Part of a small language model's weights.
Architecture: RMSNorm before and after each block, rotary positions, no biases in attention or MLP, tied embeddings, normalized queries and keys.
MLP neurons of a small language model. Each row is named by its layer, matrix (gate and up: input weights; down: output weights) and neuron, and shows model dimensions 48-175. Each number is 128 + 32 x the weight over its row's rms, rounded and kept within 0 to 255. Numbers have three digits each. A neuron's up and down rows have the sign that makes its largest values positive.
After each neuron's rows, "fires before" lists the tokens most often just after its 100 highest values on Wikipedia text that the model never trained on. A number after a token or word is its count.

L3.gate434:165143118140129122176154085104077157084160134171191121132141084127114126080093122136107076168140115132078140115133104195083107138057059090128127094115128158216125124127146157174115118127132100126091087124134092083151123071155140157164113118103121111126155184100107190052162153087138116194129077132139117118082146082103160146140132120127154123150138102107151085155144149157146145145177
L3.up434:128174132100122088122148154096077112156205135093146194129079119116134105135175125144117139109128056175201159155141176121114158074114192136122159111096164104151122148121161148119161165145182169081131143126125164149112161106159173158116103121114142129089128120112177169146092215129151154137175100142096117185165107120114069140131165141100164148170144042141119120148170092161088145176144
L3.down434:102138114146075135152118120066136107110096142157139117184124114086127117111097114090159100178118091091062116123091129166187136121096101061145163130133135116162087138186114095130117107108081131099067126212140084144147141151174144130180110188130176127181147081120118182072142105138126169131090115134062118104171133091103192157131154178104175156085074204174100116140120163124183094175129
fires before: "s" 77

L5.gate270:180105108155101133102100111059119143152117157115164126151145132130087138131098099116110164115141098098157119105124101135119102110102149059110070155153139117090075102098118070141101139077082087166084185156113101161142122109188132166068119092135118161126109114120175147160098118186151148179142190115189173160094103110109107117183154106140146142127142135124125149147105141122056147193137
L5.up270:145155145132110110099114112181104181161166109181115079099176100084156085175088085117132148120143159150141163136148154142152145128120098102122152119139105109119181114107104159103070174094118122158175113117087121166143096089095071170109159167141148129128170119093173135081124181105134097121113084150144172154162195142146140103137134134127154145099108092143143118100075143136082118161079
L5.down270:078092121109075157167133135090120139088113134083160170120128054157111121105136172111126137077100162133115177154129154152114104115123044097132128140088154078086081140092176182110195104125141093106123104126154138123104157107125129120087092154129120117126138127176134115146109149106089129116130165052168073131136106125151066069089136138113121156117049132111170175117184076101160161188105
fires before: " |" 35, "R" 18, "," 11, "7" 5, ";" 4

L10.gate373:157139064159111137125113168119124124211161128059123110108162125126158103079166065176170150131176143071123121112134233123074135123118071084210120085128085159119135149131147155150100156155121164132130143134092156116141128157201121115123090125139126123115147098099134124112142186067135151084183129145086139103122122083118152165089169044133116105094129131104109097118137136144125148120141
L10.up373:137125068058114149119126146125112110101186166145078107143118096130130147182147055148131180115101149132156174147097139179137180120140062163145113162177149033111106095131132121140103098089124144071102153156114162192197119145123135128134159077184214147081128100140166112072076123104129180114103144139059172116132177136104178107143125132133114153136159068065166111150204075116127180139164
L10.down373:137112080097124131139105144116149069076061122115156217131102132136175111105122121142097083086210153159167105160109151142142145127139139107151116061112090124112111148128095159094166130143147141176136117091124121057141192161153221099107099148097158139139131126141150066155168145160085102100112110130081139074079185105114129139104114102144173124115186082110166084098134150156156169159121
fires before: "ian" 35, "ia" 13, "e" 5, "ic" 4

L9.gate431:126100053136103101163092199145075077135107132136126054118085139147024115085142088173117138117111179183115148126083098118158134097076070112130132102150162133104100115070147194160106166125146144130134126150094093123120148114130083184121119100144120122085098106131118079077120158103141127111138155126192113160130181125128114072090140187174171171130033079081121183115100150123090123154146
L9.up431:141108100134115058121116166157103121163119129105116097128082126206070079130130101162138150100137116170128165177080101111143131101097057101088154086149123126125090102082151193153136159133144077096164135122074071132099115095142104147113068090083108095130103106118107100118066144088103129147158144128181126150165149134114072054055164184155146127116085091102131130089089111120099138160158
L9.down431:099137132142192174109158155109167081140131132098126124131208178115136145129145159114159139113140137129117111095093083126116081149157116148156098127124136147143118089132097095183188142166146164196135137214152143147136148132124101116088098119123131157137164142192141112195113119138163153081124131159115082053138093165092156129181118124116100145142112151115123125156159200255130139121134
fires before: " |" 25, "\n" 14, ";" 7, "," 6, ")," 5, " " 5

L6.gate341:146146103182133187117146142073134153097186076098127097097075123167127132162113121103086129133136098163076085103126101066141157148143122162149114085147131158177158143184171110149110075131090136140081117113089115178082161149155097078159147198171127136147138135098085143190143101183172132091134118164090122114136099105148120095062101090152114140097111135101164128115154109120139158131149
L6.up341:115156101175135165151107132155116135182172185140186148114135063119127145137150177113159113114161115125153103111037131075070128062181181135140110143080148146179162153173158149100074087131164076115130160128093115125148141115133134084122135072140083156108152111134113102154067141178162135099128161143178121166163075096093084133113094141161130128123128068103114128152111079111106143148154
L6.down341:117075129126072105088160174114148194117128124135114117149165164085110205116147104130113116170124114206108114176145124128158088128100129085184091171126143152171106093125121097115155133168100124089097127116085144185100073080123178170118185113122125109138091124087145156115155126150153134167118120078082128184122086074103171092119119171159143220064153131127119114123145103130123077160079
fires before: "ed" 21, "ition" 14, " " 12, "er" 10, "it" 8

L9.gate204:153164122186088071217141128132194169164108100135133086174161144161141127133142146154145122172143171110177153162102110221143076131139110170135144131125113159154137112081141146144063153132063135179089084152127124131154115120085135125146193154167107107131139100129152065109091122139133133133075137120061111112180164168182062144108126127124107139136157176124144104070171105156081062145140
L9.up204:211141162095096138150139121118096167076128053159147103064135128137049090100162122167155141098091163110057131140077133158176136118161146105112091121072131187190100112098158158142134159139121167202120107199158118119146107130095111208113166108142125136163137132080126074116142156102181135074097174117110092053114176107130135092126143183147091113090222158171114171175078060127130127108128
L9.down204:127099103130114111106140105077101129142127126153116077102144152085127105122070186177095107142094128167091143118139122177111154111181126089128125099131176214074120111111111162131154137147111211082119078093165124106130112143142139120090131176114151157114127121079099139153093115128198194081096140094107137113135193080130126122119180181148141088101125101144144109159151060156216144166132
fires before: "s" 27, "ic" 10, "ry" 7, " of" 6, " and" 5

L10.gate389:082077110117109111165139136084155127111138127101154093126153109167114092019137116147041157113096096116136087144112144121142065102162160183122074093122123140146176095140135115136144120183167122156163158118157085125172103176121144116076119138111077175177119129158118082140159123100137124121039135170137132094143160116188132111088142124092132094131128132164144129080160133164149144169138
L10.up389:155148093097125134179143150118075097153116177120197113080124168110122130093162135121109083163153195119105136173068147115078106110108088124119134097088153154116099107168183111121112160149089157203119099234131095142092129149165105119137111229169052137151134120094117153125134200124128179117133102160114129151166120139193153123116112132149093136137168146194104173112145128160168171127141
L10.down389:103156131189148171140179128155161107109127137172132125176159122134153095182110134111157138103132121166135125092131117128163113130141099128129151121133113189153116181114147189150135121104137173086138108113135117090117149151114163152142098122107138144160088130150104064130136112120090103069109138105143113099092176112093124119087140191155186102148161079167127144136122144239129135118133
fires before: "." 19, "," 17, " of" 14, " and" 6, " in" 5

L7.gate182:121083107105133134114177137208105104143102106144075152115111151119109168129128146140118183106116080148086095155132119116181129090150146164127124129107169071079114100156102101128137112179087118111214158150114073126156094080146092150150139055134158046148074168130126215097130127144113166096093098138143110170120133160109102085141127102148155121068142097205105115159114085164152134156150
L7.up182:197132129088101096126153141188132111102101114116048121106057151136140175182159131161107166088093151132110167167141104094082095067148148121140123127121092111069114113143130103101120121149103115131142163142062112158143104115158166119172126046099166078190127148091152160052127189193070153068114116129123087178102108183161149099088066114164127114071105119159160125164159137130144098196134
L7.down182:108135112154137143103123123100147144142175143103214145109151107084087069090124095091140111112154158117135136122133188141145126157139161136133135084199086167164095162155118173168162140118160173149079073121140135129074175164128135110102131163126122130095161104124107124172118113079121069123148168175175205053130152107135132149172182113039141159148152152099138100143106111143100136099119
fires before: " " 39, "\n" 11, " T" 8, " U" 5

L9.gate223:140124132127134141124153109132119100200134120173157130144106146085137087118156116104101125129145083127112155201158086142136140146147105151158097106134165107062108134051119152128139144131125166126126086147159142100116133105130112159150082111175133179144100082109148136124163097100072145163121096144163145060127159096097164159086095125120143100120153154142113160167137154127156111135216
L9.up223:137149166121160085066117082122077182120163083144185121105075095148136131105149142159098114084104135070186151118086163156138134135053102099172092167114115145124122126141153136077113109167106172112087157149117119136144200119130151171122106073139118101148119079143124089161149157141115122088145157111147126160118164094058114180140086159076147119151205144127103114101108118106125124142164
L9.down223:156123115121111149165178127142183125091095119182115108148137119126126185207106125101132108153159142132131116076171067107168171155228133096123132143119097121154132175128144188115117085187111098177117158088137177130106121103118136089164139135178139172111101108113193082097081123177151166108169196102156149114083116138153113133124121094087158127156135181144164132155155118187121129135087
fires before: "s" 73, "ear" 7, " b" 6

L10.gate126:124152075117041079159118131152126109076161118137119071069137092142093113161144156124151084198078174184139138107090133134147128060093096094119084131146132133122081080163127100121194196168181145132059129115123102143118138099136112205138072165194123111138108137159159123107118094145121145123133115086134149156105148184079164109119141143095184108145116110140123099140082166179090159138131
L10.up126:197133095158055108162125146167144060098100129140092092113097114102098124159147138094171115136137160180122162155089141163147182062132064069115162113151133063123107119136124174171156126134167125105092142110150091110107124100103098162157087127178103163146160067153139143108125098145099145126119140086191122151162145160119174098104154088127124108164160140107169105125106137180119133128169
L10.down126:077144107126139092069149110121182130173148099119119172151139117087154124124127112117114145113126138154137091148086144097131110157124114144112101111186122122122119151119133122131124121138172155132119096079155103115104102199163150084120142166098133131097090137100116107156093127153114110159179138145114126117120118081162167006152047126170099109130126140134086173157123145177132111068101
fires before: " |" 95

L9.gate420:118150092214119076093139065101168079065110126084127125051175100145120124151100110170197155136152218094150164154180110168152114130112081113150102129089127163108100112151112124154146183063165114147063165100045063123108102107117193106149114116124065127148113145096119153111137113158168187126156120107142171094129137121110107103126150140137080147111149085150141105108126129147111162085135
L9.up420:139123155135109138186102090113118091112101110131160161082126082125129084122130149083120108158112132180109081130128151184164165123110089117135093185109177099099123166148126056146126154104129123132108176113194139112174178100077152110110083186147066082158113119130142113098130116106151172112114092129176124117063072127121112091139204143164124156116108137119161217094139121108130135100147
L9.down420:121140079092125091143161107131105091143147149174084111151116098145167122092128076169125161174145115079098075096000156114138177146100143092135132138090123110107113105137155079153115107143145141130137110164155093191112015149088056124144112067091118135111109144128098113090140164203153141143113101146138136097117053066118169108128132126134120156094136161161095120140066122126111088147114
fires before: "." 35, " |" 34, "," 8, "4" 6

L6.gate253:108090139120079079091131168115136104152095145136088154097167113140105136141140194114163091175119155085185156166137097178117112124166128148055125124155076188137060112130072096103126109115156183171101093096086139141164110117091129167111135143164115101135137151183113127121175170120112116113082122081152117125145156178128107087110122134114124142116086198126143064189146096133145189132135
L6.up253:073155088160173106115218153138106125185137113171136055148172141174065143144176111099099117101064156110104096191083105150125144123123135113103140139143106144142084149149161097110145153069179188174143138110116112126147183100153151127142095154151128165118142170135127047093130103088132142093101166099100104164078185163099161088092162108107121048070051136110092130139133121143147144174089
L6.down253:123118145100176136181167106119124159149125091156144101159088169107160095107150116135112171133113161139113145116131145152135086140157178103075124185111111115143149163110129157104136161090100118130128141153121139138164111133166153169063161126173096185124192100082145057123155179091179191081106137136141181168120136123082073033109083140089174121119098069040107145127137100080134066123085
fires before: "7" 14, "5" 12, "3" 10, "6" 10, "4" 9

L6.gate94:115135156121077144166156124122144132115123119123105165194099141153082148069116103079114161192151077100146088161092105123075052112156176143134110135147139130082197144169146090166151149109131158118144163130067116198159144115169135154082096092110134093080112142127154131061145119165073088179175145104124130120146106112090100121146117102120084129115071112175164129122125096084120097160079
L6.up94:122138106168098178077143174078166116131106102105103150161099118169147076108134131119088143174119135136096115082086135090136111141178111145135143124132117117165157151139124197107111125100136189167140173108075094206115101110143077110105137108066113113118174129109147145042121131171131140151128136190206133180152152103113126101136091145128114082104116174139165152145098088113163112183167
L6.down94:082126089110094155130151170173108083108108093078146064093178156132035183116150153157142150133154131078104059137118101132154141115112129154136142135136092145127117074122150138174099158092158098121104136162195168160140109142144142127091158088096147085110148138055170112109175151126085069098133167069178182105139139132124123132155065122118133116080130131172073173100129177077150148136161
fires before: "t" 28, "ts" 12, "th" 9, "ter" 8, " by" 5, "it" 4

L7.gate293:131094140077148119119132067163103168142165125110154107141120127034093125152190115076125136155151088095185070135116175111080115140088129137152095086128071140162120116132142166111143172101120122102109166119109099107073117099097116171147155144130130163172063124143087098092125096128101126139135060115066123146168167086142179186172163153120174121144088090155127165185165161104159111068153
L7.up293:108082116118096144178145120133133086134173120123155171159163106084146102135165119095127128154113146095129101131116099135137115163103140155124127102091171096124125117151083073081138136151186168145141124154173088144111186122195153144151061173114100149168110144098028137057128080148139145110098111078141173081143162118096169155097184087125115145126110093077173141103104179133123053122116
L7.down293:122140117145136125166147131121124119153083134103151147147138155197138175100105165097133156155138141078109125074077130126099110154102151136134161107164112160088149081061137080099081127131148139181123242171118143124131112158045155156097140157071132088133114094113143156130072147184098143190129131181087142119071065187127097133141160120150131135105106147155133137152157137127112069168095
fires before: "01" 27, "00" 25, "02" 23, "on" 7, "ia" 5

L6.gate426:104095112191070122165113147094126132128151095127121130204115161151129129126091031088200167125151120140161083145097094115172100145170124106092141104122205105160116161168118097126145122166185148175082094162204155135133111103176086099093122147124118067124099128093202109120128087127115157133143171172142106162143112131166073108184181183185092172172087157155162141103141115056088156157143
L6.up426:086176089175110100067113126131121158174111122145152138118179134164131086123196151154159179120161138094124137159119144114096091068177152117213105130136134115109162097132191129114141138129138114137123123128119122126129178168171162079087149082146124100098080181122096056115138151130120175160143111116183125168150188111133147075134073108146079095185057060087174071116109067140163111129165
L6.down426:091158177096194131162148121073130119167124156095129161079145100161116113121102123110135114131160134096151117161137112112126125139089108173120133106121096072069136146121116168194166139103075100137052122090137170126107152069098099146135138181128071128144136135185175128130122128142077138170123121161168124133125046122134117127139081096121148106122059154146119079096153166074096106148107
fires before: "ral" 16, "er" 15, "ence" 12, "re" 11, "ge" 11, "it" 4

L9.gate429:103095169141143114085083150051158135130115148096170100129129128079090121105058098143088157208164179134185129140071155104103113115125170139160078121138123151156111123169166071140070238190143130141091137085142121150096161153102124119169170119174139167191142184120147115121138107089113143087102186102113126118115113117092131090126128115124141119111154148136140148189110164153123132083165
L9.up429:151105095095135129118136077111121121096096063130151125114139106157113177136178023188115156157124177146128050124140135124121101153107117085111151097151073142108163117190123156146089164158157070139130195100144095170114128099132111096174099159112173148152176086176132072142102080128149166085156125093186120102168137114063184096234123122148089120125102141089154140158129146151130107166095
L9.down429:079169085176150100109087116141063073155120053094104158165204155146135049135144158137126190130199126157121109077059087108112173138157166167116135137136116158138166145102122124130135139127122115162136108129112119154106098139097127168164167139132162126081030108133114127066067093186110127075104022098080093159105147132140074100130156140052117113175115123110146115134166100166119102151058
fires before: " |" 46, "," 9, "00" 8, " pl" 4, "01" 4, "5" 4

L3.gate62:079140183087076115130150095113177095073123103186171134122151134085107130101125128165158162126121086146140119116134103153181088164128157171118166101154123188193112144174115138126119125093160105162066130079135154118110084120165155183130142213126116133106128208152150167172160173107107115118114076144095086077159179084166124145130134127112080174134129148078173163156202139148123103138126
L3.up62:055189131155054086170138144080126133087131123132134145112162149193091097133132116176133128131136132158144109061106100208147153124099187171129115099185134128133145195104074134140117075131141140128136097139134154091147115160149179127101154131212122117171113146143148121096166111158127106127086124133121142139142141129124095129118080087152094208101140069098133153147088168134226143152085
L3.down62:129183134151193151110126125069120122140125176089062115113084114157106102161097158093145117188138124104118144153082155114186094177117087033106134202164118076126101111169127095107099123181122148097128116105123112122104168096177116115104108083119089159124113084068093101074104117101090097178151121096104105076081130119116079089095134147169108183091081124155172089114160115117143164131079
fires before: "il" 20, " the" 8, "4" 7, "ill" 6, " a" 6, "5" 6

L7.gate233:130101124169173192137122127101120172085142145110087161148100097115094141155070103099089147117189168115102160091146144128100092131111140127125190121157129077090108146195125135184164105114107114130108086120141113114066148127115117105126109196197179085214148141109128098095108124130156125167150128135136189110144115171163088152085119068133086104159120126101120185065139107112130163116117
L7.up233:124145195170175177185202143117097128136099149129108130191147102159125160165062108117148094119143130113131111148093128138140153139138109134162138124235161156135141129065106076167124135121121166158136125104148137130153173083085112128166141131124153123208141099130136144139088167143142070103188093110077175146161119112137102145099050083066078111138160109117162142041159124163182129150132
L7.down233:120116196153126157093164140093117085168079124145123116237061185139114053103095148149174159084120102132133115130161063115118158144105143114139074128136112118162150115072123074179151145112076191127098123113159136114147151101095184156128089117150150089041141112111115154103081123139151164108162087144152166166132110167155094123075085107140140129101166152117106171108096116099183110061131
fires before: "t" 33, "se" 14, "ts" 10, "st" 7, "m" 6

L3.gate25:149157126166149132110091091104111089164160128150117116185121075137067159111123095143120095090064149102147148161255124069105155112154134173141157135149087137162128106115140096151149104111156148156081121119157138158203100165092083181125093108169131113114125138072149087124079149158165135091138183142132113134091127122085130145094168126120105160096110152106154152142172104144073147093116
L3.up25:099153095154128148091115146113169126146159100163176161075148064133092135106099051161145146086131123099113157168115133187111168098120184155164081071187160175101087088175165094121082086118120139128087099133123102085114160179172086157105134136159169118177077113167109127103171204101192125098179111156132094112142184085089164139107175123129109160132113116150134146205061141136137046123091
L3.down25:084100156162111142139189130117145105181121108116141150137113174135159119142125158064152117109118180173105146154137107106151082058062133063117118153201137094106149168070147134059127125150150153154135083140110148116112081133099180123165105143183100154084110162090223119129120064147150164172085137067143104111165081150168151135178129169107130117098141152139104126078134130145179142158176
fires before: "," 16, ":" 12, " of" 11, " (" 8, " |" 7, " in" 5

L5.gate358:164121105115119140126093083142118155155110173118159052111102115044110182175044157147080161148180126087183063150141086114105101084047166148172103104151132106084088126103079128181149101165163135175126165141165149081151115108148127191165191140086151075152094143148157183133113068113141149083108118130120022125092164143125121151117121139115114149070128147147130189081083111130124098061130
L5.up358:181192137183127192147202098152157037109130115204179131096106141126102134137132111155086134090139131088110140155166094153128079105122111085101180127109151142093106127194128112129146119183117150107113157115112161168110116179073151155128079098117115163114147094161153157146084077179156128111109124110183090117140131179128124077164111090148081128100116168146183172117127132154204092092149
L5.down358:156083164111107187123170110132169218139140121142117107186092106147079152124127102133109117097118095108118074107133100120104097153034106120169109125169147095150140062062117150095101099067150124185147120152149095086090138098107157163155187152097133146118133198071177204158182134132155181087119156138107142146159141131045128135129183114117108146111116104151116125140156126182071136140075
fires before: " " 62, "00" 5, " |" 4

L7.gate339:121131120122171133071106132152101105156132146129164102133143141079105120082160208153127148102090096118147139116133100138100127108083101068130149139127099155178115118215125158135159126112117152138100125107128141174125197090073080163121089099191047148075067095117099066219166122114164140132140134123128143081171095105084071111141091085125143111060113129161196116135129085157156077133147
L7.up339:138137155121179128106151153136137132156175162108177157109101124142076065086132133144185162123172106101144200118145071112101101098146112077134175123121115159142064107115114114095135156164112182165109173117113095108191154098113091111167100110157052152100136039059106080139138121085131135120119094086128114130150144079095120110142092114076120108084127097169213124115100076151143128080171
L7.down339:133041123143119131082123096107149110160096169161132092132115110110160073115159090143152138121157116138087145114049143126098114119177150107170080115103138110091154186113121154124142135143136099029129124108140128110136192145145189113034157192140158135185171143102135169107162131158161179121127167149149140108155107149131137173099161183143088158147160168116147144108135158166087123116069
fires before: "s" 84, "," 6

L6.gate447:088137127109164112116137139161138068136070126095083100056208107063105136153152138167223173123178081117178183147114114179149061160101126162113118098126123181089104134133140161105088121122127140139112064137135096124093161152129143152143101145156130105123140177109169183155084116108109097104104126119143134164088138146159087138114160084147147107090089097133163172113102092115101114171096
L6.up447:095138133184145112205061106148127111175140092081122128115137138128107127120085174154158107143125145094146167146125140148127080133085106159112079128107109140127133130179117088128160142089195178128089073018178146175108139163143170103100109125075104120026101134134173173097099143141073097110057141159063107102125103128153138128119151154139130082130099155155088097143146171174128103116093
L6.down447:172128143106168108079165085125151165139147167154130154105096085151082108132143122097109148089065142147127094076115154126083120116081093126136131158137120110141107135146088166102121124121165122123089126121112129139106082125118118120113122155161070160192218145099166143138119166096147189122171166071151154169157113073081117081135084113147123207116124107091130147123147099112115089111114
fires before: "1" 23, "2" 13, "0" 8, "4" 6, "5" 6, "7" 6

L2.gate134:120090148155082108117097154112107148133150136133108226124144160152145139129154131135177119101087187149052095133085140160133122074069127086098114165154069115130132196087123115120102130137149188171117140134115150095090174139117120089136057129102154081155155184132140062094092145177175156102129114101154142098088144148126142033111141168096109128186161154130111189125082072066134139128114
L2.up134:116102140164080098121113160066135141195174111105142106106177116171103165098124115124147146068065129121084090119125137197158112151145148152122100096104143160120065149110121118182135091106126142160128094135170121088092133145140099186110130075193177100084103179124041121162087197137198129100100106092099120145073159120150121116161088134180109114143093166115123076148095103129123139101157
L2.down134:108158096189137127190132124149146096118111077132211123128155156118167121155131094158099111140087100120116132143111083101126106148159154227133170098135115105051113146162141172160145112127103089123153119140079170093174097088147133143192041195131109153175127118083133162133107093147158098119147117147110105142119096106110132081121084128124174109127162105098079122169160099249148119101077
fires before: "st" 32, "ult" 8, ":" 7, " in" 4, "," 4, "\n" 4

L2.gate268:121108116146140110114169117211098127114108092153094156150091088133166116125151108098082174082150123105091087147106140126141173124137144103129124145091120091110068140058116113112178112133080162107154141130159116078098083141152173118151126019148162154151096113179197165106071107135168141137130149124111225139120156207202118062161141117111122093114106127172095163116132072097139184146149
L2.up268:143076151095166132106112108150116046083160092101140167114134140122150206043102081096140120100145083135113133208154106107125134162113114142132080139096152095036103122070063109075147119131093149141123199100165091125098110103161179127165135078110091115073100072112181135101140097213101126123168127153086149165126148145209150146126140112136095173121139095127110131121121118160161116135136
L2.down268:163197155091140114168164111137117151184106161151091095130098115131100096185143154146124098161163191138171110124072088128146131155121177121155131101175087137193108155172163143158106155133154103114097055160130161180131176126138081129148133205101092178135134139145102085157129136123202130129113102164110073112134124084041151172116119114107192100175111142104148073161138126087126050136132
fires before: " " 29, " U" 9, " D" 6, " K" 6, " C" 4, " S" 4

L9.gate24:143102119120102099131109176168163100126122211102122086085120116162099185174099094143169126123133113110145186130096146126132143084151176124120141152157098120113133126159111120122139155165131130111170183134147088116198144118153118174120123071155100117195137148119091146168187128139138160140154136136112092156140133174094145104074114074176179100161104146147181178167077144128180117143102
L9.up24:101149141101114137180103199131151118073121130148089102119118146105118166116134087122167118108117130154108192114085171152158104091034163149154064152128116088107142114178162155100115109098187115141170093177056116113180140157144127181154094130106070137105140112130120187099137155153104074097150166153132098148189131165093122056099108127135167121152187120152123149118099158116126154148098
L9.down24:141144099148170142117127074128148145118141123089211184123146169132176190147130132158128147172136151059089108062079081097118177138110092168096133093173136141117142147129127100132146118169122145165104088138125072185145046066115122094102107153141139104135164133166139124164102139142139148064126096150147166129099094107106178127168121151116135167103094148133084119087185171214117154192164
fires before: " |" 51, ";" 15, "\n" 13, "N" 5

L7.gate396:127106101118145147177119139095147134138121201131113158092175121132117137161096140118133122141127183098126135151106175174144111151130157111196180142136108140128096104074118136085093140132178153169122086083132173143081130128082100071098097177163084126173111174191116126125163133127127127099129152168123104107082138197119129123140162186141118066175109207124169124151110136056090113137125
L7.up396:114138076148106110114153193098135079171163108201137107140159123140112148134092150175159173095114128121194091126136124121079104140122119163142085142164135094165091139113169157075164190156105106118138091116126074079145130164133114131134100123108150136145086195129083097120128141149149125115117073211089102123091222130130154163120100189145098135045115183084144128131161112178137102149188
L7.down396:205082125102117096126127122099132146137110083073075109109133113120074164125128129135190153132104183191134170117157222167181115112140112089145127131127081110075056106137135220122205143099124087181124104125142127151113152155180155132157172140036127118116119092122134142143114151109143119195134149164159138116148155086068083117132097120139120092164163144151132114178152128066087064114152
fires before: "7" 12, "5" 11, "000" 11, "2" 10, "8" 9, "4" 8

L6.gate167:122180143131084118133150072136085132079181099143129128109129071160185139171176108076159190077109167117135189087141128125124124105123123128156074140123134152093160103074134169101102177119169087171131122111136140111121143200170093087115139163195091190101109116128147126161116081101079156156127177149094171120173116136115171121133077092096144072066133179136142143113111166148118111129082
L6.up167:098101172201130144079168079156101126119089143106155093047085115166128161163115143133188099129087138146116133139107129119169130065138120104132113139095127161154087126056085092103108175137099190148101125147086125093175109157089137148128122121121142130079132092152183091096158183067155124143060137116157109103193132122123121092174108121128098087114154132118114082120105112111132194114068
L6.down167:151132087059104114129159058108091140170120034150119162169084146129114114126203166100103168145185090156094185126086114142057171103174112151128091076152139114063092121163096176147166145147039173142121124218128144098071166104142124101122109116135139139117131128107148117133116141123127096116115096130121048181133144142173098090095108141111134165133142123141175116141155118125114095135106
fires before: "′" 15, "s" 12, "\n" 8, "ball" 6, "ry" 5, "ly" 5

L6.gate104:173097146111122112113114104056108072116162129117142167128138115106123053133169094091117160144123110145127143156102101141125137158116158121130118137156098095086170177148143172156116159156135152214125118153122147157160124205131127116183142098128103134035142087137076126090064145149111155144163158172095126049087130095155142152119179120132169109107138136175181087136149065146137117162140
L6.up104:144157159159107114095157142132099177113194139111077146165110160119111097096104147060141143156138141089045100144146153083072158118102119126108159092122136115128092128135107129154103140088157152162053095169059140108162169140151120101086167056154161161058108087131091122102134127111096138072132157129128111135151160134116192162108173087152105195116102139161171122177136125082137140137088
L6.down104:095152129112090085133132202053140099163091087111077150125122130174122131097136114089107114097131149114139190124118159090130118137142123083115130094104113060120122130126124154153128128136137128205122100136091138158108138153161189113188147097157155112127130122170136146141123195121131120103146165175103182138098193102149132123083154074130126173120203109167188062092086124138090153103134
fires before: "ian" 41, "ia" 12, "on" 9, "ep" 9, "o" 5

L2.gate104:149164149111153151120171169143140174130166113165137123118138111167094121173130116125051127170131120096092121091167072109180147122084127164124169143128121159119154152148094112119113209162088183110047074115130098144122144186120094179129065159148077165140155217130085100100108082164145166069153092121139156134122043110091117127137151176144140065117137163112129108141081143156151133129173
L2.up104:086102117120120110165123138149060172177185117111125060158098132150071139134127114102110111157159127155073105120135056087144154152056181133105133130061129164069082140118113159135125179120135083111109069145123102130153098137038166154118072133134087177135168129149159121122152140195104157099114162125121161092094143120094092153136122162157159123137174148092142122090140150173163122099206
L2.down104:186112122132060132100104104099113164092099128110123163153096117117170131160173140141183147039131121179136115138118127137144120111139146189113130118134121080177146175060156094134181136141137173132161155121127114158098132120172108098148134167154134147149063116146164151162110143135084095151149107065083123151085126081121105162136099161200072157146067132155127162183134152058093174074085
fires before: "ition" 16, " An" 11, "it" 10, "p" 8, " T" 4, "ing" 4

L9.gate371:192129118135039052138093166151117121089098135097109109090208107109109165158057161119161139128137166077210124156146048168144148144109116157193123098131123109113088059092093123124161124157109123127167115088125101130092105147153124173164189135102084165104125114188146127093068084133118124063143120099125080079132092160142145113106126124130128138129150141187065083146095146122075111093123
L9.up371:143111066155164111120171126136113105122094113129110146138167138103177156071121126164097127126157165141131156138122126125098101073135139079055152140115134106170178141059117120173079124145137123133094129180181071151152103151194105097124082137170083174177151137096119177125152087167092047201163112182157122140135155131142135117126137103155159116125102199131134180125162161146159101108134
L9.down371:173095083137136137102068167116134124063160153149109092099094124166092072158127109123094109115126134120138099122131120211127123166158112147092099137134147071063134136166079131150090131126159173110190118165098119149156074090129141121149134091083158146161126164125145083182044109092135108156068086093123108108151123152081091166104102106113141112126123100181163126128173105164126114222157
fires before: " |" 76, "–" 7

L7.gate157:104211172141086149094132118180149109078150139127124131150123102129184151074118136135126083112168123148129062116112176186116108134101169130172086146138083089174126194104087185160154100116059161122114174182126114090113111139090096113170108169100052170145122176146135098113062097078167161160136121146178162069170129113102133094102092139163156108113096148123165157113182120139162144115068
L7.up157:124089196094151163120107128124089105146121130109138148103131145152138177111181157107090136069086110190154156085150115189159136170084116071134088099142099172124147171115109120091116105141084114116166115132148135116102144109150146138131123091158060158158099113099132160148151128066140169169166173118126163107079162144148185074107130080141139096117134146123128115131130149103155121138214
L7.down157:149124171118149199124096110148135132197118109186111124163145155119089070103158100124109165134177118113105200100099147090151090079106061095155128118160070120100085084118165186135155178139124153075116132130077045181094177115131155113145129154132150108120158146167139086144120129171068090132139145075148148132153186137089127138143154117180127186147123123121120104085098138227129155119068
fires before: ":" 21, " " 20, " |" 7, " by" 6, " in" 5, " a" 4

L10.gate261:086117162149111068134158173098127113125111184127108165190127125108101068109137095155151085176168087124102130166140125117114134111115137132133160123172186100147153121092131097255160065170164095124083093126082151076136109112165142118086084081103173093112114135137137131086164143114136073124093121165137142142167133187122066094211106146110131163117177140125105192128138105110146151150102
L10.up261:093154145091098080112143194100174069110068160179093138163097200133140169128107125167161090100128100100102101149054093111090130119109109118140138148109155137141177137102096157151097161158143131093036116103173173180102160129110133114124176165141121118130134119123098158074114135136194126133073065143137133165127111111152112158179144129109123129139119091064128116083119083185057145137161
L10.down261:112167147193183087101150139099112043120153142113140160132149133134119089165119174137198143120078127100126155107131146166172150086154124168127091127164137182151155174076127117226117119093100092095124144125120183077133143104060173121120176146137106150124137050124140113099157100140135130079130115072088157116119158121102087120109125124151142161175158140100129134148111185063128117118142
fires before: "t" 26, "ts" 10, "us" 10, "E" 9, "s" 7